{
  "num_hidden_layers": 10,
  "hidden_size": 192,
  "num_attention_heads": 3,
  "num_key_value_heads": 1,
  "head_dim": 32,
  "intermediate_size": 512,
  "vocab_size": 2048,
  "hidden_act": "swiglu",
  "norm": "rmsnorm",
  "norm_place": "pre",
  "norm_eps": 1e-05,
  "positions": "rope",
  "rope_theta": 7520.0,
  "rope_fraction": 1.0,
  "qk_norm": false,
  "attn_scale": 0.177,
  "bias": "qkv",
  "tie_word_embeddings": true,
  "parallel_block": false,
  "extras": ["capped logits"],
  "init": "normal",
  "init_std_qkv": 0.0325,
  "init_std_o": 0.0103,
  "init_std_up": 0.0325,
  "init_std_down": 0.00445,
  "optimizer": "muon_variant",
  "learning_rate": 0.00715,
  "lr_mult_o": 1.5,
  "beta1": 0.93,
  "lr_head": 0.00644,
  "max_grad_norm": 1.0,
  "warmup_steps": 200,
  "schedule": "wsd",
  "decay_fraction": 0.599,
  "decay_shape": "linear",
  "final_lr_fraction": 0.0,
  "batch_tokens": [8192, 16384],
  "max_seq_len": 2048,
  "doc_mask": true,
  "train_tokens": 118800000,
  "max_steps": 10297,
  "dataset": "wikipedia_en"
}
MLP neurons of a small language model. Each row is named by its layer, matrix (gate and up: input weights; down: output weights) and neuron, and shows model dimensions 48-143. Each number is 50 + 10 x the weight over its row's rms, rounded and kept within 0 to 99. A neuron's up and down rows have the sign that makes its largest values positive.
Before each neuron's rows, "fires after" lists the tokens most often just before its 100 highest values on Wikipedia text that the model never trained on.

fires after: " T", " W", " S", "S", " C"
L6.gate30:52 41 60 49 34 55 58 57 55 48 33 37 35 43 61 56 49 50 56 49 28 60 38 56 47 51 62 52 55 55 42 46 44 43 24 60 57 64 45 56 49 46 59 64 38 52 52 36 66 60 46 60 71 46 47 66 51 45 34 43 64 68 45 45 48 60 41 37 57 66 41 39 51 25 36 49 53 42 39 53 51 42 51 57 47 40 34 44 34 49 59 40 51 44 63 54
L6.up30:27 70 54 59 61 54 58 48 61 40 46 41 48 60 56 34 67 53 60 67 53 37 64 53 41 57 50 46 48 55 51 59 52 53 68 52 51 62 31 57 46 35 70 48 37 43 53 43 56 62 50 50 45 51 41 51 60 39 49 62 54 39 45 38 51 61 51 46 29 33 38 32 61 41 53 34 49 65 55 41 64 45 57 47 61 49 45 40 69 62 57 42 27 40 75 47
L6.down30:40 41 37 49 53 41 45 46 53 55 51 58 51 63 55 29 37 44 56 66 53 46 70 64 41 47 75 34 51 61 64 48 38 67 76 40 56 57 39 39 40 58 47 34 54 41 36 57 52 39 59 52 55 28 46 53 46 41 60 32 50 40 50 57 37 48 20 63 50 43 42 41 39 17 41 54 51 44 45 42 64 39 49 45 56 37 40 61 42 58 51 58 48 50 56 54

fires after: " ", " Bro", " J", "ad"
L4.gate97:59 46 42 32 10 48 49 48 52 37 55 53 52 34 66 39 26 59 55 53 44 33 58 38 43 40 48 52 61 57 50 30 56 42 71 54 59 53 51 51 62 45 59 55 59 63 54 59 62 48 26 67 54 53 44 51 51 41 47 54 56 42 37 58 37 50 46 32 56 40 62 60 60 51 49 58 61 55 38 37 56 42 43 68 53 37 49 45 46 52 64 60 56 47 59 38
L4.up97:57 38 31 54 26 44 72 56 53 38 52 51 71 53 51 53 43 46 55 56 31 49 53 45 39 43 54 43 76 52 55 27 61 56 57 50 48 60 56 51 47 45 50 81 47 54 49 64 54 51 44 53 57 45 57 39 55 42 52 57 65 45 49 51 36 40 50 42 50 41 22 63 53 49 44 60 53 58 41 31 47 39 53 57 55 37 49 47 56 41 60 47 44 54 58 34
L4.down97:43 54 40 60 39 67 49 62 45 55 49 45 55 46 36 49 54 58 48 40 48 58 48 54 57 42 61 35 67 54 54 39 44 42 40 45 57 37 58 68 43 50 48 63 35 39 55 58 46 40 46 43 49 30 45 48 42 48 56 43 87 48 48 57 59 44 48 62 46 38 34 47 60 55 59 38 45 46 53 54 66 51 44 26 43 43 47 52 60 42 43 57 60 40 62 34

fires after: " |", "|", ":", ",", "R"
L6.gate379:52 61 47 39 41 41 57 45 57 47 44 59 48 37 46 46 57 55 49 61 57 65 57 46 70 50 50 40 55 37 60 49 50 51 40 62 43 36 57 57 40 62 44 33 56 44 58 63 42 52 67 52 47 52 62 13 66 52 46 35 47 55 58 50 43 41 53 34 35 48 55 41 44 44 52 62 69 50 54 53 62 47 56 65 46 65 33 41 59 63 56 63 48 45 35 59
L6.up379:40 52 62 44 48 52 53 43 34 33 38 38 26 59 58 34 57 66 43 44 41 47 40 57 73 40 64 56 58 48 49 55 53 45 37 61 65 48 61 50 54 50 54 33 60 40 62 47 51 40 55 46 57 51 50 29 54 43 48 34 45 39 51 40 57 45 38 49 37 48 52 28 35 36 54 58 55 59 34 53 52 58 35 69 46 59 29 58 43 42 46 55 43 43 46 53
L6.down379:34 39 47 72 42 49 51 35 39 65 55 67 57 66 51 45 47 67 47 26 62 47 61 40 43 65 60 63 49 57 47 53 68 42 38 29 56 50 48 56 71 51 48 52 58 18 41 49 44 56 46 51 40 48 56 44 49 43 72 54 48 46 62 53 44 45 36 50 51 47 66 48 36 47 54 37 40 76 34 62 50 43 56 48 67 63 46 58 50 58 57 48 66 54 55 32

fires after: "-", " (", " under", "\\", " un", " \""
L6.gate41:34 49 44 58 35 27 52 30 45 43 45 35 45 61 43 47 60 60 56 54 46 47 51 46 74 45 71 54 53 67 45 55 49 49 52 36 43 52 63 54 40 26 42 53 40 58 57 58 51 41 46 28 61 43 29 60 60 48 38 50 64 34 42 74 50 66 52 49 54 60 46 40 46 36 36 49 51 28 44 43 43 54 60 66 56 43 37 71 36 48 57 54 38 63 55 62
L6.up41:39 56 42 52 57 66 62 50 54 62 46 78 58 42 37 52 44 56 47 46 51 51 58 40 53 53 56 58 31 23 68 45 52 52 50 33 56 35 54 52 55 57 43 43 54 63 51 54 38 64 50 52 55 57 45 31 48 50 65 52 44 53 43 33 51 39 43 46 52 56 61 29 67 70 47 54 65 51 55 69 36 48 46 64 55 47 37 47 39 43 44 46 42 50 45 60
L6.down41:46 50 60 33 37 58 56 32 62 48 49 71 48 41 51 38 61 60 53 42 57 62 56 52 51 47 38 41 69 66 57 50 42 40 49 61 64 43 47 32 42 35 49 60 49 41 51 32 48 42 52 40 44 51 42 54 52 71 48 64 63 27 51 77 44 57 63 44 50 59 46 61 57 51 26 47 49 32 56 29 54 68 49 57 42 50 50 34 51 58 52 42 59 45 60 45

fires after: " ", " (", " km"
L4.gate493:48 47 58 40 42 45 34 45 70 40 63 58 54 47 27 74 44 46 44 45 55 29 52 62 54 45 44 36 59 50 44 44 46 55 52 48 61 55 53 54 45 56 37 32 38 46 37 40 61 48 41 45 45 53 55 39 51 43 74 42 56 43 54 43 56 53 53 53 61 36 46 52 65 60 42 53 65 44 44 49 40 44 55 53 57 46 61 33 59 66 64 29 57 42 39 30
L4.up493:49 53 36 57 65 34 62 52 64 46 40 31 60 47 58 59 54 62 44 38 54 41 41 51 56 49 59 56 51 62 46 22 63 52 60 55 56 45 62 58 65 50 42 46 26 53 65 37 47 67 22 49 45 56 57 42 52 62 47 57 49 53 63 36 47 60 41 57 54 55 58 57 60 45 39 50 34 54 53 28 58 71 46 38 50 51 37 52 52 54 62 52 45 52 50 49
L4.down493:41 58 45 46 45 39 63 47 71 45 28 27 47 48 46 76 27 55 58 64 44 43 54 58 54 50 49 50 50 66 41 57 41 49 61 42 54 46 57 43 37 48 51 52 40 47 58 46 49 41 42 55 57 25 60 46 56 58 52 56 65 45 51 51 37 52 41 50 57 55 41 47 58 39 56 62 44 58 43 53 58 46 62 53 47 49 50 56 45 63 55 50 60 53 45 48

fires after: " g", ")", " can", " h", " th"
L6.gate42:50 40 41 49 35 54 43 46 41 60 63 34 63 51 51 46 43 50 60 48 67 37 36 62 53 51 48 45 65 39 30 66 53 47 56 57 46 56 42 58 46 42 55 58 48 54 48 47 43 66 45 45 48 33 46 51 52 46 64 57 69 57 69 44 43 40 41 54 57 51 55 62 41 53 58 46 52 44 55 41 52 43 48 52 57 49 44 70 57 42 66 52 53 36 42 56
L6.up42:32 51 58 50 52 52 68 53 53 59 45 49 57 43 55 51 45 52 38 50 58 46 39 60 51 60 44 57 40 56 49 50 38 31 30 34 46 55 52 48 57 48 52 52 58 41 59 45 49 64 69 43 46 35 53 50 55 41 57 47 54 58 47 62 54 59 41 44 53 56 65 56 35 41 32 52 62 46 55 33 36 53 49 65 55 38 50 55 46 53 42 50 56 36 36 49
L6.down42:54 55 40 36 30 55 50 55 43 51 55 37 57 39 46 53 54 45 75 44 57 59 52 32 56 46 56 43 71 59 25 43 35 32 62 52 64 44 45 52 46 61 53 51 42 46 22 46 46 53 48 55 47 53 47 62 53 46 57 48 51 70 61 58 37 33 49 29 51 32 35 52 46 52 44 60 50 43 65 65 43 61 43 51 39 54 41 54 78 45 52 43 59 51 51 79

fires after: "-", " par", "nd", "ad", " \"", " ("
L6.gate325:35 64 41 62 47 42 61 49 61 52 49 68 60 40 46 57 67 59 58 48 58 45 74 47 56 64 38 61 38 47 57 41 43 47 40 35 42 47 47 48 36 34 62 33 48 59 66 77 47 46 25 31 53 78 59 36 75 47 48 51 65 58 45 37 55 52 57 57 37 49 59 44 40 54 48 52 55 53 40 56 47 52 70 46 58 57 55 54 42 38 61 45 35 44 64 56
L6.up325:49 34 47 34 50 31 45 54 57 46 72 37 64 50 62 58 31 40 43 53 55 40 43 74 52 53 60 51 40 70 62 46 66 68 53 43 51 49 72 49 59 45 50 56 29 62 45 53 51 46 43 52 47 28 42 24 46 54 60 59 55 52 65 44 58 62 58 48 58 53 54 42 57 43 60 64 51 46 47 61 40 55 58 36 56 53 73 58 55 71 41 56 46 64 67 45
L6.down325:59 50 45 43 59 46 56 57 30 40 45 44 56 42 50 51 55 40 47 46 44 44 47 48 45 52 56 73 55 50 60 45 46 39 58 63 34 45 62 44 40 62 26 56 51 50 37 58 52 55 53 60 49 61 62 45 43 45 61 33 62 63 53 43 58 43 45 32 53 58 49 50 38 41 54 59 50 62 63 48 36 63 42 49 51 68 76 58 37 44 43 62 45 43 42 45

fires after: " ", " E", " O", "3", " \"", "E"
L6.gate72:52 61 55 51 61 53 56 31 52 42 57 50 49 48 39 45 59 56 44 39 47 32 62 49 64 53 51 42 48 47 47 50 39 68 61 48 57 62 59 66 57 38 54 46 45 46 43 62 58 37 48 57 29 76 50 35 51 54 49 65 49 31 61 58 67 49 54 64 43 59 60 52 55 54 48 71 48 55 37 55 47 45 55 40 53 48 59 40 64 67 65 28 42 69 54 23
L6.up72:46 50 37 46 59 52 44 53 41 41 53 75 60 53 45 68 39 38 51 42 29 44 44 56 48 44 58 44 64 60 55 46 40 46 46 57 49 60 70 47 67 45 46 53 62 72 32 56 50 50 39 52 29 42 61 44 54 39 34 62 35 49 49 53 53 62 73 53 47 56 49 48 53 56 47 39 52 32 58 49 74 55 44 25 56 41 65 51 51 53 61 46 54 41 62 40
L6.down72:57 38 52 52 47 53 46 47 56 62 44 62 47 34 61 54 54 53 50 71 70 55 57 48 52 49 34 44 49 65 55 47 60 48 62 45 31 49 45 48 47 33 45 44 42 43 46 57 39 73 42 47 65 40 55 65 41 51 50 62 35 45 45 42 49 45 56 53 41 63 47 47 41 52 44 43 58 27 63 57 49 56 64 57 51 45 51 54 64 42 62 51 67 55 16 54

fires after: " S", " s", "S", " c", "0"
L6.gate29:48 56 57 38 43 44 40 65 46 54 53 45 65 46 62 29 60 59 52 38 46 68 62 51 67 57 58 34 58 68 47 47 69 44 51 60 30 64 47 52 54 56 67 54 52 62 60 46 40 55 48 39 51 45 52 63 63 31 49 46 43 52 42 66 66 37 59 42 56 39 36 51 59 51 55 49 47 66 43 73 50 53 67 43 62 40 53 56 55 39 60 56 53 40 48 54
L6.up29:62 62 32 28 46 64 53 46 46 50 57 48 57 42 71 44 50 82 37 43 67 41 31 48 38 57 57 59 60 70 63 39 49 49 51 47 49 64 49 53 62 68 46 43 66 40 57 41 53 56 66 57 62 37 55 63 52 57 54 48 57 45 54 54 43 59 58 60 21 52 48 54 64 56 47 27 50 47 49 43 52 63 44 46 40 40 50 46 46 47 58 28 44 55 47 62
L6.down29:44 54 39 63 45 40 51 55 59 44 46 32 62 59 45 48 57 60 51 62 47 56 29 55 55 38 37 52 49 45 37 66 52 53 50 41 62 42 47 58 47 70 53 58 55 52 58 68 63 60 54 55 46 39 56 53 61 55 64 59 66 36 66 31 39 54 45 51 24 63 48 40 79 52 64 41 34 41 48 48 43 55 26 45 34 56 44 53 51 37 56 35 43 35 57 43

fires after: " ", " $", ",", "30", "12"
L6.gate177:37 67 37 50 36 56 48 41 36 60 50 60 35 63 45 47 51 69 31 54 36 53 45 45 62 66 51 46 45 37 58 28 38 61 50 51 46 53 51 36 51 60 50 33 60 34 35 46 57 65 46 56 76 40 71 45 60 56 48 53 46 49 51 56 50 64 36 45 50 45 55 59 69 53 36 61 66 45 37 47 72 63 62 54 29 46 49 61 60 51 39 47 40 57 51 45
L6.up177:52 55 38 23 48 42 57 52 41 40 55 29 47 50 56 51 58 42 60 57 43 44 49 64 36 57 55 63 49 44 37 45 46 60 61 49 33 48 48 61 79 40 42 43 34 54 69 38 43 45 36 48 42 40 42 54 52 59 56 46 57 52 46 61 42 59 56 50 58 54 47 76 63 30 48 61 67 33 55 67 64 68 65 54 48 48 53 51 49 62 47 45 54 53 39 51
L6.down177:64 48 63 47 35 40 62 50 56 58 56 61 55 48 55 55 31 51 66 57 47 40 53 72 51 50 59 45 47 58 48 51 49 47 56 54 66 34 29 45 57 64 51 58 66 41 50 53 61 55 55 62 51 67 70 41 44 55 45 43 59 41 52 35 47 60 49 46 47 63 57 44 45 57 56 41 37 44 41 47 48 47 43 55 42 31 67 41 49 49 48 45 55 52 62 58

fires after: " R", " c", " l", " p", " L", " d"
L4.gate11:76 48 39 51 56 51 54 61 55 57 49 33 51 41 79 62 39 47 56 47 61 39 80 54 56 46 41 41 45 45 32 54 46 59 39 67 45 55 46 50 43 47 53 44 49 54 55 65 71 57 50 66 36 57 43 52 50 49 36 49 52 57 58 49 54 48 35 40 51 39 47 70 54 59 55 40 50 56 47 44 59 72 41 51 65 52 42 52 61 50 52 66 49 56 60 59
L4.up11:41 47 46 48 56 56 45 51 39 59 55 38 37 56 53 43 55 38 36 57 77 50 42 55 63 51 49 49 57 53 44 58 42 57 47 49 44 45 51 49 42 55 51 30 44 46 55 44 63 71 55 53 48 50 22 50 40 57 55 61 43 54 55 63 61 31 36 62 56 43 54 53 39 48 46 35 59 58 29 39 62 57 45 58 48 40 59 50 49 62 52 55 42 67 61 55
L4.down11:50 54 62 58 37 57 62 44 56 44 71 30 36 56 46 44 69 44 36 64 48 53 20 54 58 69 46 42 50 60 58 55 55 41 51 44 48 33 43 56 55 57 48 42 44 41 51 52 52 68 44 52 56 45 48 48 58 37 66 26 33 58 57 25 52 46 60 47 47 46 56 35 56 58 55 63 29 53 44 59 44 38 39 46 43 34 45 38 48 68 69 53 41 37 66 37

fires after: " c", " f", " com", " T", "C", " C"
L6.gate124:49 62 50 44 34 51 34 50 51 38 36 36 46 37 31 54 55 47 46 45 58 37 41 60 69 44 39 50 49 44 56 54 44 48 42 34 63 42 51 56 46 47 40 57 43 57 52 43 41 46 32 71 58 46 54 57 53 72 44 44 53 53 49 60 57 56 61 48 45 32 48 49 45 48 34 55 52 59 57 34 45 55 62 30 51 51 51 61 43 25 61 64 52 54 36 49
L6.up124:66 63 47 63 50 56 38 65 56 53 56 42 61 55 52 43 60 47 73 54 35 53 41 46 36 57 55 29 58 45 67 66 50 59 59 55 51 51 53 46 44 55 43 48 54 53 39 60 53 60 42 57 54 39 44 50 50 43 40 47 43 41 29 35 52 61 45 34 46 47 64 53 34 60 54 38 51 62 51 50 40 48 58 41 71 70 52 40 51 48 56 59 49 38 68 67
L6.down124:49 59 36 70 53 38 48 58 49 44 46 58 35 49 50 54 48 41 44 45 39 60 61 70 41 63 49 63 48 36 63 51 56 53 43 61 55 47 38 56 58 50 47 36 44 48 62 43 47 50 62 42 62 42 52 61 44 54 66 44 34 48 68 45 63 49 47 52 51 51 58 42 47 53 58 47 39 62 45 56 56 48 32 37 57 50 69 69 58 30 56 62 52 60 55 47

fires after: " |", "|"
L4.gate334:50 49 60 34 39 69 53 55 67 63 37 51 55 35 38 46 67 46 39 41 64 47 54 67 61 39 50 41 42 61 51 45 37 47 27 50 39 65 55 58 56 55 60 50 59 55 46 56 40 38 61 59 61 49 54 47 34 28 60 38 29 48 50 39 37 38 34 51 54 34 54 46 61 60 62 70 40 51 67 51 66 44 45 61 46 58 45 58 58 69 36 48 52 64 39 54
L4.up334:62 41 44 52 41 58 70 54 68 67 31 47 61 47 58 24 58 45 65 53 56 50 51 56 61 58 69 50 52 59 48 32 56 52 35 52 71 58 51 52 47 61 63 38 44 43 73 62 51 54 45 33 50 56 58 50 42 39 49 41 42 57 48 46 41 62 62 50 54 73 49 62 37 34 43 59 62 56 48 53 47 44 61 55 44 51 61 49 50 59 56 55 54 53 46 52
L4.down334:57 42 50 45 63 59 49 41 57 68 34 50 66 47 33 50 52 61 36 50 60 48 48 45 43 32 51 29 41 68 61 65 52 47 43 43 54 72 44 54 50 63 63 40 46 63 58 54 36 53 37 57 48 63 41 39 60 54 42 41 49 35 40 38 50 36 46 45 31 44 36 54 55 33 47 42 63 55 56 67 54 59 39 51 52 55 48 59 67 48 48 28 43 59 46 43

fires after: " ", " (", " l", " w"
L6.gate235:49 65 39 65 38 58 62 54 45 55 58 49 58 72 67 42 46 54 65 55 54 51 31 38 63 66 49 52 49 49 22 55 46 68 44 46 53 34 64 64 38 47 60 54 47 61 79 54 46 63 34 61 48 70 48 55 65 28 59 52 69 51 40 45 65 60 60 47 52 42 46 55 42 43 41 73 54 45 44 47 59 34 49 40 70 53 48 53 46 53 63 50 34 44 51 44
L6.up235:57 32 47 49 61 41 46 55 45 58 51 50 30 39 41 46 72 33 43 35 51 59 31 58 35 28 53 63 61 55 50 33 43 50 51 50 53 54 58 49 46 40 30 45 59 55 46 45 52 53 50 42 41 57 59 53 47 54 62 37 54 44 51 55 32 39 68 28 27 44 49 37 44 46 42 49 58 35 24 44 53 43 52 50 65 57 39 50 44 37 39 44 54 53 61 51
L6.down235:48 68 54 47 62 54 49 55 55 61 52 37 47 65 31 60 65 56 47 47 34 42 45 69 49 42 54 61 52 39 54 58 61 53 29 38 80 48 70 38 63 60 46 49 47 48 53 47 71 59 44 75 42 49 41 41 65 55 62 35 44 48 47 56 50 39 42 57 42 55 38 49 39 27 48 54 50 63 51 36 53 49 38 44 55 61 63 58 35 55 39 44 48 56 68 47

fires after: "==", "==="
L3.gate137:34 41 62 35 63 34 54 64 42 61 43 64 33 47 52 65 33 27 44 36 59 43 25 39 45 44 66 44 33 56 50 63 51 70 60 60 56 42 66 52 37 43 35 63 50 43 61 32 50 56 62 60 47 32 51 44 33 44 49 48 40 55 58 42 55 58 35 57 54 46 43 37 55 41 38 53 78 51 55 26 48 57 34 54 44 52 52 36 41 58 48 52 47 63 52 33
L3.up137:45 59 52 45 66 37 51 68 39 39 54 68 54 51 49 58 41 46 47 28 65 51 35 55 57 54 47 55 44 62 44 65 38 60 54 56 68 41 71 61 40 47 46 53 38 37 44 49 46 60 25 72 43 37 49 49 37 61 55 69 62 52 57 48 43 36 39 59 52 54 52 46 67 55 49 54 55 58 59 48 56 58 44 46 55 38 49 48 51 65 43 69 53 75 54 55
L3.down137:41 62 43 54 64 60 55 67 40 31 71 61 62 35 58 65 57 62 40 54 47 52 38 59 42 51 51 57 51 52 59 69 44 44 54 64 47 46 53 59 34 46 49 60 39 39 60 69 49 67 40 45 48 53 64 53 48 55 40 44 50 64 57 58 50 45 47 47 56 52 69 45 66 89 43 50 53 43 54 36 51 52 43 33 45 65 59 39 53 67 55 55 59 49 51 47

fires after: " m", " N", " Con", " In", "\\", " U"
L6.gate25:58 50 54 34 49 47 46 42 55 35 51 47 64 63 53 58 68 53 71 47 57 50 50 55 30 48 48 51 37 48 44 61 60 30 36 52 33 44 48 47 49 42 52 32 33 54 60 60 34 54 49 46 37 50 40 38 46 44 47 39 53 49 52 45 51 43 26 37 36 29 54 27 49 60 46 58 62 47 47 36 55 64 48 33 59 35 48 54 46 62 52 54 53 35 40 51
L6.up25:43 47 51 38 69 50 60 54 60 49 59 56 55 51 50 47 53 33 50 51 51 58 69 31 65 57 25 45 35 37 47 65 52 55 34 61 43 33 51 41 61 44 36 33 43 44 44 38 39 38 50 44 57 43 54 64 53 62 38 51 53 54 55 48 37 56 65 62 41 59 56 62 58 56 49 55 21 46 54 33 46 40 53 36 38 60 40 43 49 43 43 57 65 48 35 45
L6.down25:60 37 45 49 44 33 34 45 57 48 43 56 39 59 24 42 61 38 45 51 44 54 61 77 40 38 67 58 39 40 49 45 56 31 37 41 64 55 65 66 44 38 53 42 29 78 37 56 55 61 51 40 57 46 52 50 54 46 46 52 57 41 37 58 53 44 69 47 43 50 45 56 50 45 50 56 58 62 35 38 66 44 48 32 56 62 38 66 58 57 52 55 41 49 47 35

fires after: " con", " Con", " in", " In", " sub", " cont"
L6.gate444:34 50 47 53 45 37 62 25 54 44 61 66 38 58 65 46 46 59 50 54 46 34 75 56 47 62 33 44 51 65 49 51 52 59 42 36 49 39 49 52 26 36 66 43 38 56 36 46 42 48 32 48 35 52 51 32 58 44 40 42 37 46 43 49 59 44 30 54 59 52 54 51 52 36 35 38 59 53 51 39 58 51 39 63 38 53 59 45 55 61 48 60 37 39 62 51
L6.up444:43 53 38 64 56 55 41 38 29 43 49 42 38 37 56 47 37 42 49 51 74 60 51 40 36 36 39 48 60 51 51 54 43 61 54 67 40 38 56 49 52 61 37 60 53 61 48 42 47 34 39 39 48 59 53 62 48 48 62 42 66 37 64 56 49 53 59 64 57 54 50 59 66 74 34 52 33 48 43 55 54 52 38 54 67 60 44 53 53 56 40 70 53 56 43 53
L6.down444:34 32 75 50 42 62 43 49 60 59 40 53 50 36 54 65 35 52 56 67 55 53 54 43 50 59 54 46 44 44 66 61 57 48 47 57 63 48 79 52 50 28 54 47 54 53 60 54 48 69 48 67 47 49 41 49 54 61 42 53 53 49 50 43 52 67 60 51 53 50 68 53 54 52 57 50 40 53 71 29 58 45 47 47 45 23 50 41 37 50 62 52 47 58 45 49

fires after: " L", " l", "e", " T", "L", " F"
L6.gate24:41 54 50 58 68 51 57 65 64 33 50 42 57 52 67 29 60 57 39 65 48 52 43 64 53 51 51 43 42 23 44 47 50 53 38 52 50 49 46 43 65 52 44 57 42 57 68 53 36 23 57 69 42 54 41 43 46 60 51 33 41 61 49 46 67 45 55 41 55 43 55 51 60 52 59 53 59 58 32 51 60 58 49 63 51 63 39 64 54 61 55 54 35 49 50 47
L6.up24:38 48 60 45 48 56 39 58 46 45 64 50 62 41 28 60 44 50 66 41 47 39 52 48 59 46 55 36 45 48 49 71 49 57 38 50 48 53 66 54 51 46 53 42 52 40 48 61 50 44 66 58 65 55 52 54 41 57 60 41 51 64 46 33 58 25 69 44 44 59 46 51 71 57 49 38 48 42 40 54 49 46 41 52 58 66 57 46 44 57 50 40 57 74 52 50
L6.down24:58 58 40 35 44 50 66 51 43 39 57 51 33 44 57 43 53 57 31 40 44 46 59 63 59 59 40 54 51 56 33 60 40 42 50 43 64 64 44 55 57 53 57 43 55 54 48 65 50 48 56 46 44 31 38 61 48 58 56 47 57 35 45 53 45 51 72 41 48 39 55 48 55 73 66 37 54 39 63 45 46 61 32 59 28 55 42 50 40 45 52 32 32 52 55 47

fires after: " w", " s", " W", " S"
L6.gate464:41 46 65 39 37 34 46 55 42 75 42 54 48 48 46 44 51 41 61 53 77 47 48 42 59 47 45 46 57 55 44 50 61 29 55 45 59 43 64 38 56 42 53 61 48 46 40 55 48 46 35 54 67 48 50 62 41 38 42 55 46 54 57 57 58 71 65 45 75 60 41 40 42 53 35 69 63 57 48 60 65 40 67 54 47 39 57 61 52 43 47 41 54 64 61 55
L6.up464:38 45 46 72 53 79 46 57 50 53 53 55 47 51 57 51 52 52 27 58 56 53 46 62 45 39 46 31 32 45 58 45 39 61 53 29 46 50 65 49 39 39 50 77 46 48 40 48 20 47 50 47 56 51 52 40 51 52 56 60 57 50 45 45 39 58 67 32 49 64 53 67 45 59 34 43 41 41 41 53 46 61 65 55 49 26 36 39 53 46 63 42 50 50 59 46
L6.down464:35 45 60 45 55 33 50 57 45 71 43 49 61 50 50 45 28 63 50 67 52 58 34 64 23 37 39 36 62 50 44 43 66 42 39 43 51 49 55 33 49 36 39 46 38 44 45 48 71 70 43 54 61 50 40 57 54 64 47 44 62 55 56 68 67 43 48 55 51 48 44 40 56 46 56 62 47 51 55 58 57 38 40 45 65 37 36 41 48 40 46 50 60 57 32 40

fires after: "qu", " p", " P", " s"
L6.gate437:42 61 62 48 37 54 57 44 40 40 55 45 42 42 55 60 36 49 37 49 51 59 43 54 35 36 53 47 62 50 33 47 42 41 48 56 72 58 37 65 62 65 38 44 28 50 55 48 36 51 59 55 60 66 74 52 38 60 60 45 59 56 37 63 66 52 48 47 45 52 30 51 46 47 52 68 51 54 70 59 55 53 46 45 60 41 57 30 58 68 45 58 52 44 47 55
L6.up437:28 53 52 55 54 70 66 65 34 28 53 44 52 41 63 60 58 40 39 62 50 57 46 66 41 43 60 35 52 42 63 49 36 37 54 73 65 48 49 59 47 52 45 44 61 46 51 58 41 53 47 66 67 49 60 62 45 52 49 38 57 62 35 62 43 48 39 63 49 43 39 56 53 47 51 61 59 41 63 57 68 36 47 48 73 38 41 41 80 63 58 59 59 54 63 48
L6.down437:46 48 37 58 43 56 40 53 66 53 50 39 53 49 46 33 44 46 55 65 51 34 41 59 53 40 54 47 36 51 51 52 56 55 38 75 61 62 45 47 62 47 59 42 54 53 44 45 45 49 58 66 35 33 53 55 51 45 41 55 49 39 29 48 38 43 43 50 55 48 57 42 34 38 51 70 52 45 45 40 48 56 36 56 42 43 43 65 52 40 67 53 58 62 52 39

fires after: " S", " s", " a", " gr", " c"
L6.gate196:38 66 52 52 45 37 63 49 50 67 39 33 57 52 74 40 34 60 52 54 31 41 50 34 49 47 67 49 44 55 47 54 49 53 40 56 51 36 57 60 45 42 60 65 64 50 63 54 48 58 51 52 61 47 38 39 40 51 61 31 36 60 36 65 41 54 44 48 58 48 49 47 44 36 50 51 46 54 43 43 61 36 68 46 64 54 42 46 29 32 49 48 49 58 53 45
L6.up196:55 61 53 61 28 53 40 56 55 45 70 28 39 52 60 73 47 39 41 29 47 45 51 65 56 51 68 51 50 49 53 30 51 58 32 44 56 51 49 58 62 40 31 56 40 46 41 40 41 62 52 48 62 52 43 38 63 43 41 58 55 49 49 63 47 67 49 38 53 64 58 41 56 43 55 42 42 51 34 37 65 58 63 55 45 48 39 55 42 40 64 64 52 58 37 47
L6.down196:44 19 43 50 46 47 44 45 51 58 54 52 50 68 52 68 49 41 42 65 30 47 57 58 47 47 37 55 48 57 45 56 52 34 51 47 67 57 63 48 50 39 50 46 51 37 45 53 56 58 61 48 61 60 43 46 60 59 51 48 64 67 59 56 51 62 50 39 45 61 54 59 57 58 75 53 50 54 44 36 47 52 48 30 51 28 64 58 36 60 41 44 55 62 66 50

fires after: " ", " (", "H", " T", " H", "Th"
L6.gate220:36 51 69 61 38 52 54 43 60 50 48 27 58 58 52 46 56 51 67 52 50 50 61 37 31 37 51 50 41 60 59 55 42 45 47 47 43 65 51 49 43 62 48 58 51 56 37 41 46 71 38 26 56 63 49 42 35 57 38 47 45 39 48 51 65 55 42 51 53 53 62 43 53 42 34 44 32 41 28 47 47 65 52 71 65 51 52 47 34 51 46 53 37 59 58 41
L6.up220:47 46 62 62 72 47 46 55 62 61 39 56 40 47 53 40 51 54 53 43 41 41 31 51 29 39 66 41 48 59 53 25 54 52 41 51 54 54 49 40 50 31 48 33 57 48 42 38 59 58 43 50 39 48 44 54 29 79 44 60 34 44 61 57 52 54 46 33 41 45 51 43 40 35 28 65 39 56 45 49 55 55 43 70 63 63 42 40 49 47 60 52 71 55 66 43
L6.down220:57 53 43 36 61 59 51 41 54 57 68 46 44 32 62 50 71 52 46 42 47 43 49 70 53 69 50 33 49 58 55 64 45 52 44 64 46 43 40 64 41 52 54 57 62 47 47 49 43 41 45 53 40 47 43 56 48 42 37 62 45 47 47 61 52 43 60 47 64 42 47 49 38 75 60 49 55 42 45 38 45 43 46 50 34 62 67 64 52 42 46 54 59 63 53 35